Weights of a small GPT-style language model, trained from scratch on English Wikipedia.
Size: 16 layers, 5 heads of 64, vocabulary 8192.
MLP neurons of a small language model. Each row is named by its layer, matrix (down: output weights) and neuron, and shows model dimensions 112-207. Each number is 500 + 25 x the weight over its row's rms, rounded and kept within 0 to 999. Numbers have three digits each.
Before each neuron's rows, "raises" lists the tokens whose logits its output raises most directly, leaving later layers aside.

raises: " they", " you", " there", "ever", " it"
L11.down561:456487479456499485472491547475481499458486480531477474501476477484500520472515511478473458485526507500467465522487510493466509478490507538505466510522502520500455518517483520535506501503550505498507566521552473434501508518499501519544492508502493508498542484528516506476526476442517502473

raises: "ro", "up", "har", "r", "red"
L11.down286:492503456508506485498486492558486493453536489472513511490519500499511529529515459472469472498489523463508469472500503533516502499533483487486459527530486515487519479512524528519544459477497525495485505498455534504469540518514485480481515527516470488541517510535474502517475480501517476496

raises: "American", " Texas", " Louisiana", " NFL", " Florida"
L5.down339:494489516469490501515500500516513533524516499472512502467487511484514521508518523507494496483459499512534490506495481538553470504480545481518500538497521492473524544501497484484512504482480493498459483536499509487509458524506522484489462517498575513487461517512541506497529473552520518507

raises: "ving", "worth", "ously", "ved", "less"
L13.down151:495527516505509449486497504494451501531486533520509488448500491489500497458560486483489489496487493513508512485527532511569456533503452500486501515493522493490477526512498499519475511543543517468501474531541455474492531471475531490485460486535484496504488481509466502527528508488525527501

raises: "ur", "ux", "ute", "u", "um"
L10.down2:517566522530513452531497457471537502488508509551536507441500514536511478481442524467547497509493500525498511470501482451530507506504537460518504499516525490486496544514543491450458503526552493491475542537474479534518493500537542463461512513521528488504508479504504502519537538501498477476

raises: "ira", "uro", "ently", "rap", "ired"
L13.down77:493505499481464492513525507475504527502507520463475519480515549507494511527459498487513522498487540511502527496469471525502498481503529531479508524482467538489483514483461510501472543506493499464516436512518509514478509475494524544500489512510442470511460493475473505510529475533525505482

raises: "ered", "able", "ably", "iving", "hed"
L11.down563:489493508519474535505495552504482511498484524490487454494475473501500504516504456468481507523542498502478518501513525496491467513487504519494520527501491508484473501511577502526534505530514510512465456487529472504495491500477501476500508479491471513481490519495522490519504434479478462510

raises: "nai", "nt", "n", "nam", "nce"
L7.down425:466512516493477540495504514539464538480454437484499489548505446500480505535505529503470496450483475507508497491510458489482502503455502547506513535548493533512549464523496528505476480490498498523484497469486470485507485488514520497485507486480500533526456524497457496498449514490528505508

raises: " in", " at", " on", " during", " between"
L13.down329:485489495528490497506460521534438502516521485521552500546491516510511485519436489508522536493503475482496463477525496512486472507505493529482462530485497493498458520502496516517499505496427460504491518488479477455497479547508515516472493474528483510521482490473543460512499468499476490512

raises: " and", " for", " of", " at", " with"
L7.down265:467535506530500499484513527552457514496483480510511469534505491543444501463498451525501520502530468475508493455515542438521455503500530530474457476497483477492519491455494533496490498551436469507456531533475473512483517543490496511489536504465531490479491508497501488474494451469510474485

raises: "ved", "ased", "gate", "ished", "ed"
L13.down453:494482463501482492463540493507482503497500528487508485484530535511507511535493505464500506551484513523470519513509480558503488497483469484527511520477491485519504516505509512559535513517503535480504494465531510562546522508532522475493506491496505521500449480467488532519496449514511456511

raises: "Species", " species", "por", "ium", " genus"
L11.down259:531478481463493476511501500484478472503493464485439510474488495485487517494489543509485496487519511484515496484495504494456526510471529516549499501573524492515528524515536554505526486496508477501441534489531506493479462506475499480551485498470504467537539530503481448510518502473520525458

raises: "\"", "=", "The", "|", "Population"
L2.down210:503471459480506504510496543475520498509550492513503506530478513526473509454525473498460524534523509476505470509499491486484508472510521500513473473522499465467507515550539548495525513497454504554485519522500500450535507508528461497528515504500485489478553506507473498547490538431502520512

raises: "ón", "bl", "ones", "ble", "oni"
L13.down215:503480440490524503475485482526496506532496517485493478499505509489469533510512503470490524545523506500527509523479522503536494550546488489501462503523536481534504542561474545506496511494516521485486504510509557476491496490480497462508508506445501520515556468450474501494474507524495510502

raises: "tra", "house", "mu", "w", "wer"
L13.down493:512510506488498494491482519519496467487488540533529517514473500504518507465541498501508503488546493495478525482542539511476540492467496533484515467519523473480471492485512523488530465490539499502481554521483524470518475466524485524513471499503457511526536502508521457538450458485475538480